python train.py --num_hidden_layers=8 --hidden_size=256 --num_attention_heads=2 --num_key_value_heads=2 --head_dim=64 --intermediate_size=1024 --vocab_size=2048 --hidden_act="tanh_gelu" --norm="layernorm" --norm_place="pre" --norm_eps=1e-05 --positions="learned" --qk_norm=false --attn_scale=0.125 --bias="all" --tie_word_embeddings=true --parallel_block=false --init="orth" --init_std_qkv=0.049 --init_std_o=0.0123 --init_std_up=0.049 --init_std_down=0.0123 --optimizer="muon_variant" --learning_rate=0.0096 --lr_mult_o=3.0 --beta1=0.95 --lr_head=0.00473 --max_grad_norm=1.0 --warmup_steps=200 --schedule="wsd" --decay_fraction=1.0 --decay_shape="cos" --final_lr_fraction=0.05 --batch_tokens=32768 --max_seq_len=512 --doc_mask=true --train_tokens=230600000 --max_steps=7038 --dataset="wikipedia_en"
MLP neurons of a small language model. Each row is named by its layer, matrix (up: input weights; down: output weights) and neuron, and shows model dimensions 80-207. Each number is 500 + 50 x the weight over its row's rms, rounded and kept within 0 to 999. Numbers have three digits each.
Before each neuron's rows, "fires on" lists the tokens most often at its 100 highest values on Wikipedia text that the model never trained on. A number after a token or word is its count.

fires on: " vi" 27, " up" 16, ";" 10, "li" 8
L2.up980:466484572508470582471517464437451532484371566419402418621435495548460539521553507423523415479641489555462540458512417436597458361558581592382548458566517450419521492460540450422436459521518489490405533469539587433449529481506482483525482456458543467420556507476437424529512432471469482511554488463518534493474479502482476479581435553509470437479564544407509511422535478491530573536503
L2.down980:446650492549385501471519485536478484494514449403443450566493547505488494514424491432537446526548433567529533467435440517520417611543595516477488492564455508512522456538520468520560532588538553438505463457508551454470425495534521491446474451470629556507455493481339451536509356419512576518450507523579616552479477451505532497415536488448550518510524573432500433479444492539435505556530

fires on: "e" 43, "go" 7, "a" 4, "ur" 4
L2.up610:513469537524459530458427538528533517461452411459547529513511521478349534569585417538515539551432558572479508531457540453425434574413469519489571470502545504573492429478423534453465496518565494592539520527490474510512394524505437512498454494609576558520395506484567555535425519442515551456528487547460516505479487466416558433475402514506426526492536567430419564425495455525583446546479
L2.down610:564481436462555607460528570533482456516559460535504466473487503373424531474414465478470541601577553493497504454530514496528552540571472456485502496469436638553539539561547472512548490361500591459475495443544478515425464442520455480554458432507493522538558553602491514519592456400536509523434502546380603484551466599505523510585477544509505451478452461583537499486557429472562438467604

fires on: "'" 24, "ap" 11, "ction" 9, "day" 4, "ame" 4
L2.up881:451478555444517487411465550471571523511576465589492545585483545543442566507538574538478437453539572566565450520498543442566499558369490508537573506508539391450629507387544539557615531582487511457490454494548540391523440583556494461476442406520503474567516535396504494452462509530498520471424466499493530518441524551576496561523506554567521577434454459424558528558501472555490488526454
L2.down881:493470482550561436517584468510546485509452461472502473533547479467481536562478470558488503483459559527488450381436532615446422471486543524375518509439573544477552484506426555469462503493490487422543400498466500439437533433504525592481530457554566449432517573530447495469529549470569441466463556533538518529409425519473418496503519516522491548511545452518468484475453492532534512462410

fires on: "se" 19, "om" 10, "ive" 7, "de" 5, "un" 5, " Total" 5
L2.up451:495500504484476428504473498417523517396459629430466514543584421477530525441505485484456514489562467477496500495447411540504410410519560499442548529506488493502462424483459458597611523457438590525477577549598518498543479513503544539475476497479401404577594496562464421549479545531446509471463573535458454485492421539523466536523556458611517510558506613517470457513512476561472517522462
L2.down451:487487558440551473432440500459569461498424487570447502550497556489481490503452446410579530527543429399567462473519440454470533471522591462461574515495555453571465424567467411466580537551455547618486456523500488516547474485491502574480503536465474563444502577538552418512489455518516582442515634481509521407452484521525511545462475504548521390575559521520454521518528489603469496360468

fires on: " of" 23, " take" 17, "es" 16, "ic" 8, "d" 4, " do" 4
L2.up207:558508550498400524537483540529508495468449432582472522433445474524442536579537537505510524507445557513552507497562461515558488481457563543447475489543457483553473435468450438419538464492542472428515499571418459550568554542531414567379429467483551482487450529548484452488563484637518468545570566519479589611460447527437600444526505494519617496492404502430524560519582469557555518477534
L2.down207:513412626466487537548414594575555463444436527444507490474490466464456515561430548577522531395535436485443430496546550541521497538473498459447497457495491540604471454468398495467469452466503473450542498505502507467500579521545535473472555524482539521462513451515472515501587575501440542519492555516563571482501508527461480578427481491450557479430520364408487425430564557571526500478489

fires on: "born" 20, " used" 12, "\n" 10, "posed" 7, "ified" 6, "ed" 6
L2.up397:528537503564379431480554397566542539411510445542534516502503484428554417453468538513537468563444507517538476480549480496614515387519565568439516593535581505448554541506596450504518470504565422567545429575545494505443492491503446519468512408493459441447519600460496483546541466450443419497462529450517621504519455514522546447470544523532513554489463477443536521587574524481486516462534
L2.down397:357543534522506392541429515513501506469430575536479572455464488541590499427441492550490487524427528526464458498512558535487515551554451532569374526474522470564454529486416501548454439451506491549465424535482488535540493548483563461582538408487486485455531463495533483533531477501520565528529512551427541494502571462613439514522391488513456515449446488543531481517451462439497516503524

fires on: "r" 24, "il" 21, "n" 7, "od" 5, "l" 4
L2.up376:493505496525518467428575545514439444502644492523485468483525427555533471497510438521515568490480430457546581539466442505529519505525453437527563583497472473457416512455370558567521458432397532460603545451522510475530410488503557499401520461528463481500458500544478466479479497553513460519485523507466548382440613572537647425523495462486586538515541530444608496553563469517525513552540
L2.down376:514484531440501490511545466431477441497556535436514521530481468466473532499526533527570604538465511462467544518451546505530485530478470562591517510555519440532509468594460538534476559412456487449624554497582472482395502502490493479497479474493569494430436398466531502499532517585476506521503471488560453543530472485485525528474563487479551457444514488442553478561470450486560567489504

fires on: " de" 28, "e" 19, " De" 11, "ne" 6, "t" 6
L2.up191:465477516559441452489609494522499589547460526414472467534525526523430530526596513494537561553494564427444471412452528515435517491457491502467570497459516447608403510452562523447536484481435458391579478558464444610403612440484497443597477555517456487479505498504553541507449477402415581503509463438596501464439473476435490460505477494506426540494508507482603549569512524499644521473556
L2.down191:584556511551557527549571570480511489501486527451561515503503532496420484507460513476447521535540528461511458419533522419480489525494405392595488530566513614412529544526559561525492422450453506405493486442480526557475537454451467479448510549471507416420509540479563516472515530513415491590526503422383511557539480514462537488486472505506471444479500466422471445468429579594423496519518

fires on: "ri" 19, "lo" 13, "ation" 10, "or" 9, "der" 8
L2.up4:450506464509575522564473523446496407521470482549421500467594508429472675573509508568478520498520529542475476512423475543634517402425435433547509418479497457590483465502465446445485497543435549514486521451533430497573551508480514512487527465459558458565560446494521597503527514505540510469429407440546628528441507459526547479461532533480492454464453532476430485581423465471502642449491
L2.down4:589362414562554492528544514496434486538487485551481500510520437439542522566438579482510550512570545507606457424389492420488526542503467480511486507490554585541459564502474558435531428551454577517431418495482508479511465583464548591460518499651483458509491460497482423519492511533582487543490501407508543470499521387547569461590539443487498482534435514458512594551493486529448509403519

fires on: "n" 41, "N" 12, "g" 11
L2.up165:466440599556431508467500514534494510543527469473480474514513485441617485500508567569529409542618602487560514520471505470496472554567418525502464485522500421520508530541456514439446565418521548601543551514531462596507453563543515518459501384523595476509415504484443512486461552486580454481528617398432454441466503464548513496493447555504501517433517526584505438481412503394397469494581
L2.down165:557514389428456535566544508413483526391576463446482564418532476443435484497540546429500587449441454557477489449562387488510537401521466527561482506521522437482472570386518517533505554457417485456423493502512483498534513499542548501478540492575518551448422570584513461457557492485496449527483517516562472471446453471499568437494594497540516454559522547630472451594450508540566557533573

fires on: "ment" 28, "ance" 18, "age" 9, "ence" 8
L2.up909:547510470475394424449442588565506501536517500529447362489533459511443493472507415524502540460497456505533457520529457510534554518557581554503423614505529490413566542409432573497453451509491518578549590530520451465470538483481476459500475588538594463481581513546469522539499581517465520469565489479487552446468489450521465563524499518506468573453549442469497499476545396497497476543466
L2.down909:474502431533404455537421496531468525457465512523436617472471490538479544503391370571496454550436554455548513431433639504528507553538588513515496541479430512478552465608415449405533439468448473477496548513614447469599535470482582461469517510477463451459516580447398454484580516547441515467498500463452510485435483636536445530415467556555620478490515522518512526572477464622498413525479

fires on: "re" 30, "il" 15, "om" 11, "ol" 7, "ur" 5
L2.up558:463520470458508481487594521436500399558465489450602528474484535467436583549533397476491523349536518465445449563554501575428424601452521466482584481483528502531504467430526456533434483480530636492547425499556473494459512522532498544390498491475581480500538536553575521563473467548533444431558384449581498507466513509479555466524470515529550524523523437479451454499566530644584430476504
L2.down558:517485496423547515377486419586525452551537529529505468420512541510522514494490499612462484489538515457497456482457511520527537553515478475547418509452489470547599433505507537545565491443487486564577552460441410537518531505509604463565518410548530551494497463494579510498494503461572462587547479512441534474531559554448564467562450460444467569464537548501522516470545444425485501523377

fires on: " Car" 13, " she" 13, " Da" 8, "ation" 7, "ke" 7, " g" 5
L2.up757:372530493478419590349497434582471416536451477467539476443444581537444520429486506552452565575391466486538539499445586464558548479538515419423527512572501545478444507509542611461493531467545525555462564539462477490475473523467487511554495542483454513551546531564517371531493525512527590477460498509487520500459542439481423503554454503488521491530469501473512466421585499445526526510611
L2.down757:524591454483535493453489520492503559347428505521507473493475516523477546484486430488538489610452540402498506497510441558520461511421537520507523529511502542516490532517456469442448566514597489477528521481554477560451559486478518439481552489521546588484453475611469494519577539517483539528455446531537560403486597534539468417466466527482399472506494516615417588529539416504558480498560

fires on: "th" 17, " on" 9, " to" 7, "00" 7, " U" 7, "ity" 6
L2.up767:566536558501526444392448579495540506501553549525522551612494389483530433488483465515488460492519557503438394539494527408527390541515562424549501541612460407467443554473468424531490457496498567515564516452536526527451427457540445539538497470489463537553522462576484555414505510516466496537468480498629453485525577612540582481517463447437525370515537507481462485486441458504513452559486
L2.down767:502578474456453445547515619482484512648581408471464522517476495605506453576492528508481405566423472428455480446458499472565456403545465467539378529538581493456461516439448514478555543522459571594479522586549448474472460500478470405525471440562426447564544547517476483504488514428491474418579566455542567567562473413478558507520389521433456420505440491555503487456589463499497501523542

fires on: "ch" 36, "ish" 15, "com" 12, " she" 6, "arch" 5
L2.up101:486455498555438456487510486501562467515413507592511481479508531503492525482462487505544462549467507547416556553508340506455575542532564496497563495453509439464503553497498433444543555421507471528528583528629503512476575478571535501599442534614480501427568482498482580465518546485499449504521534440518582574513518553505364546499502486448452501497524550407503533449556571553454489469486
L2.down101:526486493427565578543510500525505599506476579471451496505465606557526399461508465428530482485547528538541457491469465524554572521475598481593395510480447570492361526534530458454480529428551523515495496511478503477543578494512523561554519490509484461502565437546537464406575556450461472507570411505475519497522514462434440445490525492529465521518510458444485570510407563574458422590515

fires on: " (" 44, " (19" 13, " of" 12, "=" 6, " (18" 5, "(" 4
L2.up508:489471487480455569429523535464675599545489426535518449522563484566521477376513554496496457591573623441493542442559507484518515378485409670503560446522533521444470523573517539499494489504505532491468490460546452432582525531462434483624530503490478493547471585467508538510513365522447514465521527473397576505565560503516549534429547486498436549496514464531546424465503549519499440428465
L2.down508:524550595515616491518618481528485420444510514571486473464459413449437544463456590441547512549532552523499475476503504579482479404553545446532468518466518504441477399507565567530460469509435459524563484472401556445398588465615456568503473524516578488438429545494560439475512447515520513559513483469544524452474442424396467584540426500516567530526493462488491656549437481445506482533475

fires on: "all" 30, " to" 8, "und" 8, " other" 8, " most" 7
L2.up686:463532484568570475467466519486515549482471504526425509488514518454530435473555513432468480625552535411549538569555523602643513445513525552438589579489425407524561516461465494473473484517523509408493432520584498508487444568439535493409490465500446552505395553442554579551486478445499472449587477461504588465477551515461522513425456491530504474459526500551527556422435493457515468487532
L2.down686:428508465424512415531551549528470548476559429527514525464551432508527480454475487473480578565524553435542486511505588509498462438481582562421580568416464473450484577512438556443534473517521460524514505437473462505517528575441626502420522496549419543585440492422659521554522576441614469415538416520452463496511544506477485557517514492642556487449449561468430503450444576517482496445478

fires on: "ni" 22, "il" 6, "d" 6, "n" 6, "ctor" 5, "on" 5
L2.up932:538424505473536493469483516543403440525517517573509485496509489553523493495439447407505448562524507410472523519440410463376521554518508568545571486503470553506495527532464527473515492412514592486446485455430498512556512504458514444448379506462530487413557567623393541419430472510458429456584439608493542478513535476521489536458551518532449478452512484547506502464568474476475403561568
L2.down932:579474520501467492564532407573516488497466449448499501504418408504459477588476525478459482426573421402586547443531497482527466499448507550478494507571456467371498527503458419508491619554518425523578471492523452546549413427481469481454485501498505516503501484493600509466410564479580454515458526548540488488526422524440562468471513516528570460436511564554548496449503511503540494534381

fires on: " se" 65, " four" 11, " six" 7, " Se" 4
L2.up264:502525413518482422529480489509548560467513481457437507559448360462472516445492494470457452499465569498515523549503522536516549519567461622510535541533468495461622490475486484540420492472604471583465518577446492564579469476529507455458466537514483440466569465472504517471523448433457482530429533523495616496389574537501529419509489435433516508495514494464514441583534554450495537548522
L2.down264:444548466544516482442425452449527534370545514499547531506570527478466448536428504474440475528493545619534579563464462489435454529512450490463531489649476550532534507527478464620423578464611535508446485514468560594550415454479479504547514465495469465488565493511475535532478490461386502536480604509449523486476476585461528578527521473501498473555462519470409469564563492585499580456477

fires on: "," 34, " it" 18, "ly" 11, " that" 7, "ver" 4, " him" 4
L2.up549:537445438554469521525524542467493456469537416473506517426455426478590543547418463441526526600478390516472454487528378591495575482529551489587461415396573528443471580428537535485530510553567491524489514525465608497404558450547445556516481407481499521460408509546544477405505505473555481573467521469535589477441554501475533562417504430541459541489473545510465489566595542373393545553541
L2.down549:439424449521399458514569453560592505452438456471473546456438533532467451454439482541459414500469495545493483517567499518560469594518517436543467427497591549483349490527502422479541493538657490477484512452516502496506634477400368565383429403539463419514525508412418557422501506489485486418502476462504434502461520578491464546475482473437486524466481502475478479559407503541519501606488

fires on: "ation" 25, " a" 23, " very" 5, " A" 5, "\n" 4
L2.up559:611489476488458469509568478484459578519488453492461430542552537487411552535419537505517478551415497521535484542413466447531537460503427526526398516500509500616492534532436507491502460456456491489440594482505489564431578527515513499573499438512432406457607413465492489475408497549458418426533500456553512452431555502505515506483531515519529432423526480519431546413476477556523465547595
L2.down559:496431446510346456510529561459448493512533518485502515463502583460536464466470480501464447494427546544503508505539501530593464429608472434486503483474433447433495466516493473445550547436463529571478355523454419509497562578532513475446509470564447552375447500587496404510564426508489476428487429540508471515527584508508518491467501516482448518495486450612447654570424529547504550482487

fires on: "p" 20, "el" 20, "le" 12, " /" 11, "il" 11, "–20" 6
L2.up650:517490462519507477398483519418450419441546472476527528464547476560447469599556483484476463478546442539512519549440524457576502549510480541485509544469508456482450485470458483524533498523520553483583577479569596521446441507478555546515485503458522521554521485493543478539527541419423447499604447473504484505480475546661433419579590469510474568547548457489650441466486472462575509515489
L2.down650:532552521348547544516473511524429442499457400571470490490541462513533537541449438511425465538457518523555525484537538509483519508462460446550481505510514563575473482582448592555459487540504621566479544433520547459467502481470500447525511495478527525405487482541577574509388415463559510467524452448505569595546483480463459483524576570436533569435657449535506497521520435468468482537512

fires on: " S" 49, " T" 13, "ac" 12, " K" 5
L2.up603:480453527552587575537497502532521511489451476488445538523481404487445500435537544491487485487591570383490466448454406476559539384540476540426498444513488468464623532485543475537544561545499474533532466591450385504479439581564513542541578512443514506397459534493521599489470524639520443461344486551526457583489495414473535470462459488482466515526460491543440521543601593490532506477541
L2.down603:528488430429531464541405442433415533554567531521558469506432495412517474531412493533407438562535468474497379423476491525393445606526566479528527571481439476501446503419528393541519512499524448572462397469484494513474588448473523649541603520447520465454459558478510510590474506538458511488472558516516429530480474482471458550515525521524491478532512509501501550638471525482553576460452

fires on: "\n" 30, "ate" 16, "ite" 16, "p" 8, "ist" 6
L2.up252:481442575538600445572499438611556471534520567433435433424534445501453528408504485505513555541551605616591433434485530529493405493509568456475471429502427546452476432482460439489485478485491519422497522502423516487525478477567455528607574513494449548525530527498540428476434417442457507514561626502463509440475458513454430475412496449479484493517493615559545464466592508478484382533501
L2.down252:533380488532499508561472549486452555598503461567475527458432512511451415409529480470514511385465538511488403478508589505531507446442514548511498446464498588511582466452501508563575537476519547505445450571483543553447505532450482480527645374450505385503531423503521579481530453505477517488525539490497469514484610520497511500533404529487523443454454584465535463484613483485507539437525

fires on: "," 25, "." 12, " –" 10, "ri" 9, " |" 7
L2.up633:556472558480405639549591410481473553521518497506540469412532565441480510520543479574541464503507511441416442524511559470460486490436488546422520488507517536578553510449519450494519480604522492587586504493486591517455455503472502467364445505515517479438591459519550478543422555509516502492487480495559478501498529584481489384461461504457440518435463532492520460444607444474563429556494
L2.down633:542406476445480559491417476530543475440491538479548389507403511411376445505517499562574478561479526504435596492554534474426520488549465459504450520445433514471498550603577561481564432471530510532501540597510464434541510460467512517535410476535401455462466513549463505517527485528486541499491525548439422461550486527511524484452516595500497575522438530406528525476448550547549472470450

fires on: " an" 36, " An" 11, "." 7, "d" 6, "year" 6, "la" 6
L2.up406:479452540572550542517481423405429556513477505515477516533422471519454559504471507462447495473526624447620493503533523402453443420510469468496496520481438522503585439433448450459566418403451599503451398490440451502365563526507535431492492484491620557402477463493547483499475538510439536503576458498452575546475498456440557529503532515447563479515532410493439502512434517474521476417484
L2.down406:512512510548495455562574370545541483439550520412534569534479541466544442625464486558504474574494526499492449536429433496471516406504566407575479461503494464539492467482579540508534566528465562483535561438558488506474516521480498540580528614528541627573514480524580454534518473534493487453562434520468536474508410525504511477497508551397533494511414490455554370413447458450476579545564

fires on: "'" 26, "b" 19, "4" 12, " b" 9, " =" 7, "-" 4
L2.up336:506603533441523476409555518525569440432481441455548427633536489490428517562488493459514434442538455461604548432583503519540435544470450472457478452470518410505520554498451499506532491498460496532545471515513395561496541481534536391489487507506515534460539440398608547520515484547461525470505474409547610519438510406525524431542427495541471526504494486494594525448436580435527449479416
L2.down336:436529498432398468524565543484643556529405437519488519579479527552429535479481542582532478442543496497554532472547552524521463554537405472508494458498464460556542500587492565425563491428556539518546528534455459531456478582594496501590469516518547424541483470539551547439439428529493418475450527481435475433489423634569520433475531452542532482470522570482508418488563546474493486537510

fires on: "." 52, "t" 21, "d" 11, "et" 8, "st" 5
L2.up1001:523525512542529441551553537465436523571465449538450410512467483558558430470567483508449594571526590424464480496578497591456494408487491445543444480570511530490513552506474582447563435440471493551433529514450460517428555463564451456417552563534523484500539480483493486562377529519450586484504481439495512454414502505385468435505511544513514492522586554471528523437440577536493538431474
L2.down1001:568584495537466409464485470500529505468448550490529495464532394511378491525499488477480468530517499538469549496596504400482517426511496478589446528529483499432557491495558570524525522620521504478493490450490536467506522559496483468541534433518430534551444519516560415608527491540455537507435472549478421539535461608573576615478549455545457425556504530554536508452609458488441533527519

fires on: "l" 72, "la" 11, "aff" 4
L2.up175:597448468466467531472477521474484534503403369462471539473600522430433571360504466492425516395441462489587485431455429498491468526537506511578481470547570575537559494488499548482525405470560476504608468532474483539504578487547559507502467590463488481534559453419417386568485503590469463427538474559538475506413534522399433476492505586405533517511555495538503475489491516415473565563477
L2.down175:610431511532447506525498495532514479428422444506493470520537581476483496525394467457473484530430331541612549427455491469506486410481521533526527526522415492445482457485489514425515501432477606462465597506480520488414468450480519560532505496579516517480470459551550466540588529486513436433438439510537537475553500474462468443544585540419516462523559466360529508554523519470503487540421

fires on: "s" 47, "'" 37, "/" 9, "’" 6
L2.up972:524557563564488478561559443582545534494555397495427447475564411504548493535492503476494565492491574521535497391531534504521495394533504576449398505453546432548508515465525454489492525526470469415517490497533520526452503573567454542466464378453522604475553580525478585526591517448462512459530597536468584519534458523519552469468555483443515564415314479557482519530557495514473531454450
L2.down972:506406479510464523541486417556535491559530448514478491506572469541536439481536485408429467532495442530540507511547479595483499498441512474482526415464503433431444540488476522540512506464411503481597467535448490504559425509572543497495498541506582510542504518517584535568465456517559516504472476482474535513453598520588554502538506490472431547471550476537452476498474546596524422514433

fires on: "," 51, "." 35, " –" 4
L2.up711:493517493510441497569491480514578543412555533354501452588390476531548501480453501566490461489529485475523575426453541440512518500538483559459488422505542526494612516466486538527528498503541532526480582468441521483547511465544482565334435500517528420478583565456446452510436496521535509462534468433579584469570428494496491474491441545505499614514513541422447539486477503492564433501445
L2.down711:523523556547572533495537465411465497512477444470475515520503503563430430446488457460472474472572487440439518521408508542486519487508458493562611486542392502423472455469490540562518573533455603438530471530558469407526452525501493493574566515571522385473539574602483488563665471536532568540474481482537544539407436587458504464628428582515580469558536395482389544535459535377570516492468

fires on: "ing" 20, "es" 12, "ure" 11, "ce" 6, "ion" 5, "day" 5
L2.up237:461523482516522533560449576548577534440455496561477443497511401464522599496475417538512486584527478524534514426455518384475451523495520461565485520461569483495448468443514495536557554561505555519547554442455468538515480611489494415542432476496510602511489542547474471469453480579493437542408561412419461449531564476584486577490575537471409540471462499455478484427475487431534485541508
L2.down237:643526509529455538474560578607467448520539564559533487404502440461443516434533569513549487537460467490506557472469484522475531448451373399477437557457461545569434547532458483529587519457438486483537487515521450423535506486535484468508579558493515503622541434570483574534436469483514485484502534480446538504511531425470486523580543349475548490507423520400568462467621503432375480448459

fires on: "ist" 51, "ject" 7, "press" 4, "ation" 4
L2.up141:426558527510494537457473583430556537455481482455482511513460458555565565544485570471469506425613444409568450492507432486446492523482571568588507531488506464496530580503527521490534526450458569505594590545487431495465522463640410533578457491486461449406519513466527499395505516386508553455487535462480512528447398456468550568501437537522494524435549466433432495457588508474535483616487
L2.down141:461561556514439556538498441520456551501434499505501492424418515526405502468594554556430565420569485462427540497497387446403590428563533446539600515512493533515531471463574501501567523480511522483535456525457582510535498410566497516476473388400518511556557530494425564518509409453442609448515502508477429514536463505564445438500418500510503498569456521437508531472538430472502511558529

fires on: "ver" 18, "ing" 15, " to" 9, " song" 4, "day" 4
L2.up196:507541519603460513396540566559483461411447548505470500556493392626569583526429480537440504503531466532456524459451557476530578418504494416580531497489489518465458521499472458370547508446467487451468547471455527516481493478398410476550478478593528540464605593613552495500491525462489563552504454502472514596530572528474499487433535531472634534538486445417535435463418423411426472480541
L2.down196:561461448567583491568499499466512478463480518481452513600437467508437463533482438573464509553565496561589575440540378542518532514558537473543465527499505494528544483452481518499563532539460545524455517603512503493519441486473538553583535573569475465481449463453490557458458507427443542461576511424493506458468533504454424551446561514489604518526521389420510618390440538487522392442517

fires on: " B" 34, " b" 13, "lo" 7, "b" 6, "ib" 6, "B" 5
L2.up200:542523532476488548522569428515536511478495446440529571443457559492396516545561415494505530487455578497528548472436478556616583596574501418507591505505537411460443453521471517386569446549485502483534511554405555566547469502401426423539493568530599527461482503432540579488518457483541481458435373403487532528509443431517525565492478554526518491478512477527600556543514537474523498440534
L2.down200:540522499478527457550540387449456473428571526538495532495526416476526575534531551531546560437419566507593521528457521486523496559507403439411559435458498481508482448423492543564563494568397455534508519538516548482509470484519500491477461486462502548476526551527530561563448469464352419520510492439368476464471421464441517511522604551458506478493489488480576557526573517533576486435508

fires on: "ri" 15, "on" 11, " Sh" 10, " Mor" 10, " Y" 6, " Har" 5
L2.up89:528492557448446469522513515532519588516448503451443548398434539480538526539490500569516502541535518421525539522483467520466486560562491535449474487516496500523563454497525484449422581466466560477568503465554501597517486510465596397504414463623497563402556380626505508460430483503598515553496501474489518503511510495479450604476492561629473523507466450492431397508479515584437452525611
L2.down89:468530481527473445515536528568409514632482536527483494384482526540491521513473472494494532434505513537559527630568481547493383584561523485433560504496531536538559539470474377452492441517460583485493602503546494472480494540498570469480387526455546458479450430557514493390474408464475436590554512486536433456550499495478515555553577541445496524491489503495435517459386493535414508499454

fires on: "," 36, " and" 13, "s" 9, "li" 6
L2.up496:413502478462527522519408500476501466488534577526488522511466440530543521459505502527522582545548547477486486419534515426560484459448492492435495425490417520571516536532521412478447559513524539629471425534369442419520447510480525493458522492463601545498457519520562422473449619485598580531485550509523541438520412421504505476506482626528494534469477484398488503461559495488576466520517
L2.down496:494575542479529533489513483471524574477526495512484414537490546494436465496502441495470454465492487398499503528422566554394494468411432563611503503523520472599398443334536457514463526473494517467556505525466514331514520471591556451453458528463546461501560540513426590544500548487464586518540560480449524548487482536488489449515489472582441485490583508501534431516433436507501470430491

fires on: " an" 23, " took" 12, " first" 7, " re" 7, " by" 6, " pre" 6
L2.up624:553420523508497515493437524386490638397496492488576539525493510479411619482492579431542452454427566521473451572515560437414487537442579568494506482479467569444463572450453478435479564486499535567407440476448479466489533509484524569528467451488538528488560562440542458448500513555513429532575517537558530550476529483495455471498529580472465511527512414613524534509533466510481554495475
L2.down624:473438453490498524556468522510449575481532457406491568453514605441471419497427455461523520507458445495428359501495434396476515476440577498532535538541585511523547463522494452590476479552535591404521555540490448620570477480465504532636468476492472479550425511530490417472480523535401489553461528533460451511478529466524514469529548473505458501500450501493414487421563501488523472447510

fires on: "r" 33, "ra" 16, "," 10, "ev" 9, "se" 5, "ar" 4
L2.up575:573634522529567506474486576489548431529488551528465574493626401472581483519538543476486504513518383462518425522546503436400479547510406440603479529502560473516479548537461499542520605469487506408544453543521576469483520528511566521453533510532499496457534421547506503538558539382497439503478481558478615414508522574525514450505436593472429518527505482412504438520529479482518495508394
L2.down575:485511563463527594550580504487480544476586428484482445411480434483538515502496433463622522455454600507572461394536569547467440451512521536485496395496454526543543440490443570554473447455473507530533476361510518516511463490519537496491495496501504484518471435473419513503553493505489484626508474430448530376490598438477515523554515586463515582479463509591582511563529522475499474472503

fires on: "," 55, "\n" 44
L2.up880:502519593550505466513459526444471539502580458477477529440491508453612421631521473529443449455502563498600345490496392454418476466552482538522595481439509560438518521492448559504438565516525516457485537547471562517456450479528493550534487568514471465510450513483523510527441446354516411613449565403485519473411484578499571514424530513488480460505507409513498394520494510540528481573527
L2.down880:588488507525486505519570486524573598452505474447463515477473446507541525507452610606596466550505563500485517502509506574565513480599573478479517421527485544476502480538526466525484524469549509497482539532494444482422570559641440540534544504436404426511466446524477544494567416512525504532410517551504468515453557523442488529458531455470542520518571397499523410484503480398457442546494

fires on: "la" 54, "ra" 21, "le" 4, "ed" 4
L2.up392:465506577529508604526500546458422504512476564530469517528501540391428560517498470391423507414563520541474513512482595490382514430417408519488467612508465497565574414496535527481483535457583568456463516554497519422537544446532490578526477560478592540522355379551508516545423451448496513587505583506482627548492531435567513544437542570508460509527517404544514594534562490502604488553484
L2.down392:437447526499437474605575503445545413449470517564461458472535542581588572529490410464514517463572588442494508437538552429457543490501530499491417493498445456569579489528507491444481571540437535455458433493462515411476509493510523501600544512543580552545497460478559486516477529528517500493458525453563575490552539507530538546441575508503507449559449494593489406560540388605529470473462

fires on: "or" 19, "re" 9, "ur" 9, "und" 8, "ation" 7, "ir" 7
L2.up1:441567560452529527470502480570564444592523486524491391550514510431514482531451556597440632529488450454557517551520460568451511568470459497588483485515522544503520485497444527500490517505537511544522537459639581445467557540546479504504499528521451519541505478454426560451486459476518558401484505520433558504500467464484474499564457527519537443514391434515509466523488499481504536482469
L2.down1:508445535601496494378537480481455509533481480599434502564485381483620597527463587569447440494525592429540477458526507515551469516544512503483477545563453455506544528502444469493441459512426474526454496476559537445516606589431528483485506437483522468532515476480468382509500435555471515504459506478459459492499479486460389479535555481503438581476459438578523528513442512403466534585536

fires on: "–" 54, "–1" 13, "be" 10, "g" 7
L2.up157:498533497541544483526535488549562460496437480517553463501444430428457418490446427502513442509614522454644564476549508591533427518508480371578500460486540545624459541570499522544472535455461541513578468492468536539445497521565420483470491528500500525498380523521548430505405468512490544566457515498478576525467536560531542469417495541580508486520474554617428424436488542568391576443541
L2.down157:488419479420536516504529484476617479499470426473486495534504509438588492522502501473542410478546644518480442433518563623482494553526517517519458481441499479527472475519416553550426519470542508522466436488585405468520567437537437500466511629508443512392481482482557411493604476552491532519448479469496517597485459516571535439465488480458479377441478446538627461575480495478453464480507

fires on: "low" 13, " F" 11, "w" 9, "um" 8, "ri" 6, "n" 6
L2.up597:560500489557504573452463515492486500496591535471424444501466517412524484427591488476478492417562422547519518597434514416487419567453509418456495511477510435399519459502503538574478564523497510446458488476528533480566417448491547458595451467474541510573631504479486526543527483445457565493476496461550550494481471566528551493502482488513460566550552443475510561510459514415546451568503
L2.down597:525454586499495552400499523412494602546551474503534510576500479541457515471569533441505467540453517544432531497448454500421459540542480583498437475457549468524509465463546507429466474532467431509492496617549535539485460438575563456527554483490520434477543545381454423458542572447473526528447528560504530485386477525483448404601527437583596491590548499441556496527572543457425526454589

fires on: "an" 57, "t" 21, "at" 5
L2.up790:482480565467436510482560501357438455562453526425448568474501507497583511338563535499478504494466565504449394432503526553477519530420588458565494495398450493476454560549496654432492567464458463440578491537515553551527551529496532606486607563531461521465515586465446514513500483476550499579504429457521537475501452554470462480581490536497462463518532475531530457431585578557488547516458
L2.down790:487564488511503516416611489517459423483527518579462548477469516551506554484425447560443553423524466653542529471483512465436500556543585567642548507481470594490526452529449548485455603538372488503487456526519463525501457510556474510470547413519456491570431490512536521416484555524443552569547518554513544508480554520512483519506520479507499465426481436485413451491507461564561506536498